{"hidden_size": 448, "norm_eps": 1e-06, "tie_word_embeddings": true, "parallel_block": false, "init": "normal", "learning_rate": 0.00277, "lr_mult_qkv": 0.5, "beta1": 0.9, "max_seq_len": 1024, "train_tokens": 885200000, "dataset": "wikipedia_en"}
MLP neurons of a small language model. Each row is named by its layer, matrix (down: output weights) and neuron, and shows model dimensions 330-425. Each number is 128 + 32 x the weight over its row's rms, rounded and kept within 0 to 255. A neuron's up and down rows have the sign that makes its largest values positive.
A block is one neuron, or neurons of one layer that tend to fire together. After each block is what it responds to, as a language model described it from the Wikipedia text at the highest values.

L11.down70 [151 182 119 126 147  88 143 121 186 187 140 144 123 195  73 108 123  41 159 115 163 154 114  99  70 133 127 119  88 175 152 111 150  95 160 112 148 124 114 124 135 132 143 137 116 114  97 119 183 103 140 145  72 124  64 119 127  38 171 189 104 146 159 149 141 159 131 110 105 113 114 124 178  90 105 118 117 111  89 131 132 156 127 121 133  86 180 104 128 191 137 103 148 139 171 152]
L11.down104 [186 164 153 148 146 167 129 116 107 123 143 148 114  70 159 128 115 113 143 127 159 134  76 111 174 161  79 140 167 113 172 121 126 196 130 129 152 111 108 119 143 102 109 103  86  79 150 138 128 131 158 138  93 134 160 163 154 154 121 181  48 174 108 151 172 196 167 172 140  70 109 176 198 149 174 132 131 123 146 115 151 133 131  98 146 132 207 128  95 131 160  60 118 130 133 151]
L11.down161 [152 134 135 125 192 149 139  98 105 148 132  98 105  82 159 128 127 117 123 121  46  49 106 159 138 148  89 133 114 112 128 173 148 118 119  99  74 154 131 149  80 123 116 126 139 126  56  85  78 134  86 139  72 181  73  84 145  71 109 130 120 116 136 135 157 133 143 174 187 127 100 149 123 121 121 117 136 145 138 129 148  67 149 139  81 143  68 106 168  99 180  89 126 125 122 120]
L11.down165 [109 119 108 146 172 118  97 175 178 106 133 108 142 107  79  74 126 106 103 163 132  78 139 143 114 116  98 147 116 161 129 139 151 112 142  91 117 124 181 116 157 124 123 104 166 186 175 153  96 174  99  73 151 142 160  82 130 124  76 159 149  68 154 163 115 123  26  88 127 145 172  75 148  92 155 117 135 155 157 116 134 137 137 177 120  97 199 106  62 127 171  65 126 129 128 145]
L11.down185 [ 71 109  88 151  77 139 127 137 123 117 146 111 157 119 140 171 118 117 114 180 142 143 129 113 107 123  42 133 110 157 128 124 153 116 130 146 121 132 103 131 156 123 102  75  95 119  79 206 170 109 181 122 139  95 128  71 151 122  80 121 109 166 134 125 100 145 103 199 127 129 159  94 233 134  85 118  89 143 168 140 117 107 138 143 118 121 147  85  93 157  57 165 116 133 142 103]
L11.down242 [114 110 224  50 184 124 109 131 132 105 103 156 149 117 114  90 127 197 134 150 159 134  89 117 155 142 107 113 134  93 112 170 136 153 155 123 137 151 104 138 124 141 147 163 153  94 134  44  84 160  83 144 204 188 108 100 147 158 112  83 158  87  83 149 149 157  86  77 130 151 135  98 110 115 107 152  82 127  97 159 144  97 154 139  65 190 110 211 169  85  92 122 177 150 124 120]
L11.down270 [146 110  86 156  85  92 144 133 147 194  98 123 151 100  84 149 163  44 109 148 122 118 165 147 147 150 115 133 115 155 133 151  98 157 130 118 217 170 149 104 115 145 180 118 139 159 127 123 179  94 165 140 138 105 159 128 198  83 122 128  84 107 201 138  61  91  76 175 172  90 140 113 161 178 122 134 108  99 127 102 106 122  80 164 178 134 142 129 164 125 188 124 132 103 171 122]
L11.down284 [111 126 107 117 126 150  65 133 128 147 101  91 100 137 151 193 101 108  90 117 118 116 138 127 129 127 184  80  86 150 158 137 162 146 133 165 109 145  79 118 190 108 125 162 142 134 108 131 133 139 113 146 123 194 143  98 119 155  71  77 141 155  96 182 138 169 135 116 118 123  61 131 159 127 178  99 123  49  85 101 119 123 166 190 156 101  83 147 135 114 153 137 146 182 126 163]
L11.down604 [149 120 127 172 155 195 147 134 126 121 116 167 136 176 146 139  92 114 165 157 125  82  82 164 122 127 160 132 152 202  55 134 102  85 121  74  95 158 149 158 101 111 212 167  86 178 103 151 141 102 169 113 107  67 131 115 156 113 151 183 105 180 117 113 136 111 148 112 156 129 128  79 134 150 124 147 117 183 124 131  90 135 142 116  90 188 105 151 136 175 175 163 166  80 104 119]
L11.down688 [138 153 168  87 110 122 108  93 200 138 131 154 160 130 137 103 119 129 192 127 150 108 157 116 111 163 133  93 161 121 153 170 170 126 140 118 124 132 104 159 156 113  84 140 203  86 189 155 139 152  83 137 179  79 132 127 160 171  90 164 171 156  93  47 122  59  99 116 118  67  99 116 116 162 150 160 122 167 137 124 127 108 116 132 120 144 250 110 107 226 122 113 142 125 203 130]
L11.down701 [160 112  99 104 139  79 158  96 111 192 121 175 106 153 111 115 121 143 102 108 162 137 137  50 181 129 144 136 127 173  94 113  95 128  93 103 165 160 124  94  86 127 118 132 151 108 100 136 166 161 160 114 145 114 129 153  73 135 141 112 119 110 134 171  43 137  92  91 151 134 130  68 132 103  78 156 141 154 131 131 166 150 120 130 107 147 154  86 153 109 129  98 107  89 185 124]
L11.down744 [149 105 189 166  85 115 106 125 136 137  89  85  97 151 150 148 124  90 139 118 143 139 175 160  57 107 162  99 127 138 144 129 135 141 181 129 143 154  98 113 127 151 109  86 190 156 163 111 173 162 118 104 168  93 159 155 123 182 149 124 117 161 116 123 101 115  97 133 130 149 149 102 108 148 129 136 121 129 169 155 185 145 158 184 148  90 155 149 133 127 133 152  65 170 118 102]
L11.down879 [108  99  91 170 143  97 121 149  96 125 163 114 123 104 155 175 159 149 130  88 176  76 159 160  93 158 103 106 115 113  31 147 110 128  99 108  90  79  61 121  92 125 108 140 129 128 100 117 138 139  92 146 143 121 119 103 126  66 155 141 133  78 113 182 144 144 115  87  80 148  83 155 183 141  64 116 139 138 106  72 129 103 142 102 107 124 119 119 167 121  42 158  23 104  82 161]
L11.down958 [199 139 123  69 114  83 191 136 102 157 155 172 120 165  87  45 180 111 117 155 135 119 223 140 164 137 117  94 124 183 177 146 125 146 114 123 123 140 159 130 115  80 136 136 128  77 148 133  47 150 128 123  66  96 140 105  61 130 168  84 111 129 137 136 112 144  89 111 134  77 101 167 145 140  93 141 101 149 107 106 133 152  76 153 101 153 134  97 191 126 104 183 116 155 114 142]
L11.down974 [112 151 168 122  99 134 118 124 147 176 112  93  99 122 188 118  94 129 189 166 159 153 168 154 118 109 142 192 165 148 150 144 136 179 150 141 142 138 166 184 153 116  80 109 116 118 110 120 103 177 133 105 125 114 122  95 116  64 150  85 144 132  92  96 146 136 130 123  84 144 145  94 148  71 134 182 139  98 124 133  92  90 197  98 156 126 200  88 101  94 131  86 115 168 158 119]
L11.down1047 [148 142 170 120 113 141 114 141 140 150 104 176 104  97 127 129 140 178 142  87 116 118 125 106 112 136 149 124 136  70 156 121 106  52 116 115 155 119  39 106 103 152  65 139 208  94 167 143 113  80 174 142 134  93 138 143 132 128 124  96 125 117 139 121 115 153 120 138 168 178 131 125 131 107 138 108  91 139 147 136 183 141 133  92 111 164 181 143 109 142 112 196 196 168 191 119]
Description: Column-name cells in markdown table header rows, such as %, Votes, Candidate, Attendance, GA, or Gold, plus infobox field labels like Spouse(s).

L11.down7 [105 127 129 137 169 111 153 131 140 140 145 214 143  93 144  60  92 122 140 118 145 114 153 105  82 129 164 150 186 118 128 165 178 141 183 223 109 121 122  99 149 133 199  94  80 141  90 185 148 176  94 144 165 165 120 121  99 123 144 107 106 110 103 176 163 123  65 117 102 145 150 172  81 153 146 131 106  61 121 151 139  96 188 165 139 172  66  64  98 173 154 103 138 100 145 131]
L11.down14 [ 92 118 128 188 146 134 170 167  44 124 106 132  90 147 125 116 123 113 139 127 132 137 141 120 143 176  84  76 125 136 141 133 129 153 132 154 155 132 109 156 145  90 102 164 207 142 155 129 128  22  96 153 135 103  95 117  96 136 131  92 174 102 158 110 117 112  92 151  46 124 170 141 102  95 178 165 164 127  89 129 160 101  81 154 157 149 129 118 139 155 140 170 154 137 112 136]
L11.down56 [161 128 152 117 117 112 105 144  20 108 181 151 150  98 127  90 180 118 139 104 201 121 155 119 109  71 138 134 159 138 143  95  81 133 143 103  70 170 113 111 133 108 139 120 176 141 164 153 155 132 134 120  96 160  92 123  79 143  76 107 135 145 118 210 110 125 143 129  94  69 132 106 143  67 131 110 167  48 158 145 146 126  92 170 115 158  58 100 131  77 155 152 135 154 105 118]
L11.down76 [173  71 150 133  66 160 163 170  68 145 110 109 132  55  73 121 118  85 131 104 139 121  83  72 141 132 125 106 136  89  82 119 109 184 118 134 171 134 121 148 134 131 146 101 123 139 103 119 140 103 126 139  96 130 114 135  81 110 147 179 143 146 107 117 101 108 116 202 156 148 117 120 114 121 134  77 184  91 149  91 186 107  75  62 198 141 119 150 133  91 152 113 138 149 150 134]
L11.down299 [101 175 180 198  99  94  85 166 101  95 138 157 190  63 147 172  82 130  95 125 165 127 152 114 149 114 157 126 136 126 146 101 176 130 143 134 104  66 130 119 161 121  87 113 127 125 143  92 118 121 136 100 150 134 131  97 125  83  83 140 172 156 121 172 160 146  74 119 158 123 192  91 124 146  75 109 136  75 171 148 100  84   0 129 101 164 164  92 153 161  93 173  69 125 133  94]
L11.down420 [ 80 167 154 207 119 153 155 138 128 140 135 188 182 122 174 109 119 100 169 140 128 142 180  90 143 135 156  52 154 122 136  92  98 159 122 165 111 150 113 194 146 127 157 106 116 125 110 108 112 198 129 120 166 131 171  68 145  99 113 115 152 183 101 129 137 211 133 131 167 119  94 167 149 108 117 169 155 135 105 165  90  92 174 106 122 111  99 167 101 166 165 120  84  79 128 168]
L11.down450 [133  72 129 129 167 117  34 134 123  93 109 147 190 131 123 155  72 123 195 109 150 147  80 157 151 105 148 102 117 179 158 181 117 117  96 181 150  65 138 164 192 175  99 184 119 113 116 164 115 127 112 114 152 133 120 126 130 132 161  87 138  99 164  90  66 130 123 161 125 190 129 170 158 136 115 135 120 132 169 157 144 133 108 154 169  97 142 150 140  92 140 107 163 146 193  85]
L11.down602 [111 133  84 112 133 132 186  92 108 126 141  50 109 159  81 140 160  92  95 147 197 136 116 103 151 164 152 120 180 114 130 115 120 132 130 126 120  78 103 193  83  92 141 119 145 185 138 124  64  80 137 172 149  97  85 210 167 101 178  99  93  84 135 136 136  94 143 136  90 126 162 137 127 139 156 121 167 124 152 109 140 126 128 127 141 167  50 169 152 143  94 116 116 170 117 142]
L11.down802 [ 89 122  72 155  96 148 108  86  83 105  97 155  83 137  88  91 119 156 174 126 110 170 128 160 128 108 104 105 162  66 106 142 100 123 153 103 162 160 154 160 128  85 154 136 147 123 110 104 111 122 129 134 119 128 110  55 138 115 181  74 184 130 139  99 176 116 128  99 168 144  75 112 131 180 177  74 108 178 175 107 166 130 106 150 155 119  65 103 163 155 130 213 193 105 143 123]
L11.down855 [144 123 213 109  95  97 146 126  90 116 119 136 219  77 141 142 165  96 100 141 108 155 162  79  61 148 122  76 130  72 172 136  91 139 108 164 151 132 136 144 135 168 116 163 102 188 140 121  96 138 112 148 117 213 100  90 109  83  62 109 119 151  87 150 116 114 133 105 150 113 113 141 165 149 157  77  98  95 147 108  87  76 172 119  89 131  79  93  66  75 154 114  89  80 167 173]
L11.down891 [127 115 122 137 166 157  85 103 136 105 145 173 143 168 190 126  98 159 134 123 187  91 181 111 150 115 129  97  94 122 133 108 106 113 171  72 148 117 124  75 128  83 157 135 102 108 136  64 139 158 142 137 115 146  73 105 115 155 147 129 159 149 117 130 121 176  96 177  95 148 136 124 108 134 170 208 151 173  89 183 178 133  91 102  79 149 132 137 121  69 121 133 134 149 159 151]
L11.down906 [153  73 145 131 145 117 161 141 125 166 152 152  97 135 102 157 123 111  81 148 175  53 127  84 157 171  99  73 168 151 146  98  55  95 122 195  93 128 115 138 102 151 140  92  96 129 123 101 182 120 152 193 152 126  70 107 217 175 128 106 131 152 144 203 108 175 123 135 105 130 169 130 102 172 104 158 165 130 153 108 132 190 141  99 151 139 135 137 175 148 182 120 133 166  91 136]
L11.down926 [114 146  82 174 134 126 114 126 156 176 126 134 118 129 143 112 114  96  91 166 149 170 137 146  60  89 127 116 139 135  95 193 178 147 156  90 132 144 155 116 178 122 128  58  97 121 115 158 166  98 156 132  89 126  43 151 131 153 142 195 112  87 209 119  91 148 151 127 131 183 100 115 176 142 114 111 150 118 123 104 122  72 125 120 176 131 122 131 137 181 152  85 142 149 102 177]
L11.down938 [118  90  83 128 114 133  85 134 150 157  97 196 135 139 129 128 127 113 110 170 116 131 106 171 118 155  48 144 103 141 160 140 156 115 165 117 195 100 160  99 131  75 119 107 124  98 150 131 141  68 179 170 197  65 112 137  95 149 113 166 134  95 157 119  54  60 116 166 182 115 150 137 113 113 116 120 100 117 148  97 138 151  79 134  65 152  48 117 193 133 143 139 135  85 142 108]
L11.down1051 [ 96 140  71 158 185 143 157 141 108 122 127 139 132  81 145 106  97 159  75 121 138 104 121 126 102 122 111 149 118  84 122 158 163 148 103 123  95  85  79 162 121 153 113 115 134 106 138 123 129 134  99 150  61 129 155 156 121  75 113 148 116  87 188 105 172 146 143 226  93 134 129 112 124 177 100 101 160 109 154 104  79 119 109 136 131 167 126 147 102 171 120 114 181 116  87 125]
L11.down1115 [131 148 152  82  77 141 151  86 135  73 165  56 129  99 203 125 153  82 127  93 125 145  77 174 134 148 181 127 146 121  94 133 128 108 180 159 108 145 126  85 122 130 117 132  79 125 117 120 147 125 151 105 136 111 160 173 133  88 112 155  74 167 149 111 126 159 191 120  55 119 115 145 155 101 142  82  43 168 124 187 134 159 178 127 147  72  91 152 106 159 109 127  95 112  88 149]
Description: Fires on the final token of a person's first name, right before the surname, in cast lists, credits, sports tables and rosters, e.g. Paul Rand, Mark Dacascos, Sam-uel.

L8.down201 [162 162 108 117 122 140 100 135 142 156 140 131 129  95  92 115 131 116 127  88 102 121 115  88 123 185 130  81 129 151 152 105 124 112 136 160 163 175  65 179 152 161 103 121 110 107 115  80 171  69 168 123 154 124  99 174 142 108 149 145 115 119 121 141  96 115 146 153 136 111 141 148 151 147 149 139 123 183 160 140 120 146 125  82  87 123 113 102 154 156  82  88 141  97  81  64]
Description: Minute or second digits after a colon in clock times and durations, often in sports tables, e.g. 3:20, 1:47, 6:00; also "Time" headers, coordinate minutes, decimals.

L8.down589 [114 146  48 166 112 115 106 163 184 118 167 122 118 142 168  79 166 141 150 156 154  76  67 135  80 160 144 129 172  50 169 133 111  79 149  75 185 161 143 130 104 138 168 105 118 157 133 147 133 107 158  80 177 162 131 142 125 170  69  93  47 121 136  84 137  93  98 134 187 106 169  94 161 167  88 136 126 123 121 127  84 169 128  94  90  90 176 142  90 133 113 182 125  84 188 101]
Description: Non-initial digit pieces of multi-digit numbers, mostly in table cells, stats, years and measurements, e.g. 8'00'm, 16'0', 37'0'.493.

L7.down608 [112 125  72 195 143 131 142 142 138 156 105 146  83 128 112 148  82 112 140 117 169 116 132 129 117 157  97 150  93  57 114 169 143  75  64 179 127 154 119 151 113 131 187 138 130 169 131 122 179  97 118 125 124  84 108 142 119 154  86 112 157 140 126  66 146 164  88 118 183 100 157 149 133 207 163 145 110 154 112  63 115 118 120 126  92  90  94 161  69 126 140  93 132  80 172 125]
L7.down701 [128  93  98 116 112 165 103  59  97 147 163  78 127  96 153 131 168 155  98 142 152 163  65 159  82 114 175 125 145 109 120 104 104 113 124 146 138 183 131 150 132 156 133 121 115 135 154 142  91  68 206 110 139 103 127 148 170 109 118 140 127 180 166 132 144  53 133 152  93 172  85 136 145 166 164  91 108 117  93 139 172 187 104 108  66 170 121  96 130 132 102 136  80 121 166 100]
L7.down712 [155 147  86 107 142 116  99 126 141 149 111 114 155 215  77 195 169 129 113 161 114  66  87 191 134 110 146 126 124  23 187 153 104 141  89 144 137 207 143  99 159 104  93 118 152 148 136 141 106  64 136 159 101 110 104 101 114 133  73 111 137 186 153 123 171 101 138 117 168 134  87 131 128 131 137 112 135  94  93 171  90 158  90 127 151 151 111 104  74 125 176 137 139  70 163 150]
L7.down1209 [143 121  80 148 179 139 141  97  89  92 105 107  92 115 124 132 175 109  65 147  92 192 152 121 161 116 107 123 149 112 129 131  85  93 134 123 127 123 149 115 107 187 158 151 203 138 138 161 155 123 140 126 163 174  95 170 111 124  96 164 152 119 116 144 161 140  95 145 170 100 108 164 121 141 179 146 113 142 141 150 145 110 144  26  94 147  94 200 161 164 121  82 164 103 111 124]
Description: Digit chunks, often the final or middle piece of multi-digit counts such as populations, people, votes, areas, and in table cells, e.g. 6,8|90, 32|6, 3|00.

L8.down911 [ 96  93 145 112 134 132 114 114 139 168  77 105  97 156   0  89 175 149 112 162 160 128 151  90 147 122 116 137 122 176  97 108 141 180 150 105 107 153 120  86 154 156 131 163 104 122 125 143  68 122 102 129 139 102 126 100  77 124 155 111 161 119 118 111 134 127 152  85 116 138 130 118  96 122  66 137  92 104 132 155 156  88 134 122 124 161 112  76 131 154 160 113 161 127 186 102]
Description: Final word piece completing a person's first name before the surname, in sports, cast lists and tables, e.g. Just|in, D|ave, Edd|ie.

L11.down91 [120 149 133 168 159 175 161 109 128  99 140 171 115 117 185 136  83  87 107 138 152 136 154 105 154 138  98 137 121 117  69 140 144 118 123 142 113 148 148 143  76  83 136 141 112 125 179 105 161 127  45  91 156 115 134 177 134 120 149 107  88 138 164 102 164  51  73 144 112 161 141  51 138  85 136 118 133 113 132 182 157 132 128 119  59 172 163  78 152 111  91 162  76 107  83  73]
L11.down183 [105 118  69  88 139 160 134  68 110 122  94 135 109 135 130 166  90 163 147 112  90 151 110 132  91 141 119 180 160  88 167 145 109 166 124  80 149 101 138 150 127  84 144  95 138 131 121 108 157 170 136  80 148 123 107 156 143 137  88 157 201 107  75  87 143 108 106 109 128  92 133 112 173 136  99 150 118 126 121 135 157 105 117  80  92 160  69 113  91 157 121 106 132 153 119 102]
L11.down224 [184 149 149 166 149 159  67  83 121 121 149 115  99 125 136 126 145  25 177 154 143 128 105 122 140 128  97 127 157 148 138 138 120 136  84 153 131 109  70 150 118 157 136 133 174 148 130 109 136  77 159 138 149 114 120 116  93 114  94 108  73 152 151 107  98 222 155 113 177 131 119 121 103 183 110 112  91 106 114 124 188  85 142 185 139  98 136 152 118  91  87 145 189 113 138  57]
L11.down293 [108 135 102 151  93 182 161 107 124 146 206 138 121 124  77 169 132 148 120  84 116 130 147 114 109 123 144 162 110 144  91 116 186 160 101 121 121 156 143 105 138  58 111  71 131 146 106  94 115 112 100 145 134 186 140 151 102 152 126 121 110 137 142 129 114 139 142 126 154 132 115 142 134  97 141 108 139 107 157 133 222 117 117  88 154 140 178 109 129 130 133  75 167  84  90 107]
L11.down308 [163  79 149 176 144 101 139 159 129 136 163  84 116 158 123 132 121 138 142  99 101 123 113 129 117 101 158 162 121 167 119 103 131 132  49 138 139 154 196  64 154 125 110  66 131 146 130 121 171 188 137 104 158 136 134 158 108 130 119 184  86 142 167 136 119 154 110  68 149  98 138 120 142  93 174 107 146  55 118 161 112 123 139 175 152 138  93 188  41 129 121 121 135 133 134 119]
L11.down319 [153  96 125 125  71  90  53 128 124 142 185 118 162 164  73 124 144 187 116 141 169 177 145 124 159 154 147 130 119 112 150  69  76 181 101  64 140  82  41 150  94 166 136  51  98 135 186 116 170 100 137 127 186 116 145 144 161 111  65 193 140 112 161 128 136  81 172 138 154 167 170 187 119 175 133 128  97  62 132  82 166 114  99 135 170 144 132 180 151 178  61 155  97 156 183 149]
L11.down337 [179  67  73 102 118 138 151 149 116 156 202 107 132 121 148 137 101  95 145 177 128 120 110 124  94  86 132  88 127  74 132 161 114  52 177 133 168 120 179 147 160 181 122 191 124 180 176 139 122  43 134  78 176 187 109 132 125 118 114 109 142 134 145  94 161 100 106  79 133 141 121 179  96 147 124 142 145 130 140 144 123 100 161 120  52  80 124 101 150 149 132  92  85  96 154 115]
L11.down372 [139 109  93 147 117 153 116 139 132 137 123 148 133 158 184  91 120  98  84 164 169 145  95 136 155 144 137  90 188 129 123 101  79 169 154 143 119  83  98 148  89 154  71 127 163  86  98  53  80  94 162 139 103  30 151 138 111 112  65 121 134 132  94 117 133 178 138 110 154 150 106 123  85 105 123 142 163  78 147 135  87 146 125 154 159 123  77  98 122 153 144 202 119 176 146 100]
L11.down424 [117  73  53 162 111 117 136 112  95 121 158 109 136 108 125 134 136 120 146 152 158  88 125  77  77 138 122 163 204  71 164 144 197 121  90  80 130 116 144 158 107 100 142 124 140 115  75 176 126  64 124 112 148  91 183 143 183 151 174 117 124 153 134 124  85 145 224 102 150  89 136 119 168 117 137  73  94 122 178 111 144 109 144 137  97 150  68 136 115 146 109 154 145 124 152 150]
L11.down431 [137  68 133  82 158  88 109 104 153  96  97 123 125 154 124 104 118 147 154 106 101 120 185 113  85 141 163 114  97 137 170 148  94 155  91 119 142  98 136 127 141 142 108 119 139 117 119 192 157 115 106 190 138 167 102 107 171  66 111 125 133  97  94 131 132 142 161 154 115 170 146  87 133 109  75  95 185  96 104 163 123 133 105 147  64 114 185 145 131 108  92 114 119 114 137 169]
L11.down484 [103 113 120 131 110 127 148 114 189 197 113 115 130  76 107  37 129 148 139  79 144 152  82 112 168 197  57 145 113 121 111 160  83 112 171 127 120 150 163 165 133 164 124 179  65 115 136 149 133 111 134 149 112 128 140 107  63 124 144 117 146 135 154 119 132 108 123 162 120 100 129 160  92  97  76 169 119 142 161  93 133 179 108 130 137  81 124 113 155  91 133  91 155 155 148 158]
L11.down511 [119 139 104  79 165 130 133 121 144  73 104  97 122  87 143 184  65 144 135 104 168  41 112 110 159 146 186 146 200  76 145 152 132 153 215 123 126 160  84 115 175 155 117 160 192 148 121 102 138 121 107 103 101  97 130  60 209 139 149  82 118 174 161 103 137 100 149 150  78 160 142 126 120 163 149 178 139  83 162 141 108 162  82  96  99 126 178 112 162  95 134 143 146 104 166 155]
L11.down597 [166 141 113  88 145 150 122  84 147 142 130 109 124  80 157 132 152 132 113 146 159  86 103 143  98 129 158  86 176  98 134 143  98  81  66 141 176  95 131 113 134 134 150 173 152  94 128 103 177 179  79  95 149 140 101 180 150 142 146  99 175 134 123 150 162 132 171 126 105 171 134 117  83 155 152 135 136 115 105 155 151 101 125 119 129  98 130 129 144 123 116 133 135 112 144 214]
L11.down908 [137 133 136 139 160 172 108 144 111  75 158 137 112 156  89 138 180 153 152 103 102  91 121  59 115 151 127 128 159  99 111  90 156 115 157  86 139  87  86 187 131  98 113 140 114 121 148 195 143 150  86 154 138 184 150 200 157 142 113 167 120 147  86  89  71 113 201  97 114 150 130 145 115 129 177 177 145  77 139  91 137  77 140 120 170 119  65 134 136 155 125 156 165  74 116  93]
L11.down993 [126 103 116  89  67 149 168 150 124 124  95 154 160 116 167 123 135 167 157 163 161 161 116 126  94 104 126 139 157 111 170 183 122  97 111 145 106  96 130 133 107 146 150 163  83 146 146 155 154 124 152  87 116 101  71 147 144  78  84 118 124 113 157 150 139 151 122 134 133 156 112 124  73 116 139 155 127 103 166 119 149 128 111 120 105  92  81 129 145 141 136 117 161  93 131 198]
L11.down1059 [112 141  90 134 112 163  24 157  80 122 149 118 166 101 143 114 156 178 125  97 115 130 145 151 190  75 124 143 121 150 155 229 169 117 112 207 145 126 104 158  83  90 133 105  86  72 123  83 115 174 186  93 160  97 117 195 133 132 109 127 154 155 143  75 140 132 181 134 165 173 121 138 107 115 108 107 100 176 174 157  81 210 142 143 151 105  48 208 116 108 121 194 121 104  84 142]
Description: Final digits or decimal parts of numbers giving measurements or statistics, e.g. 2.2 km, 1500V, 16.4 points; also has/had before been.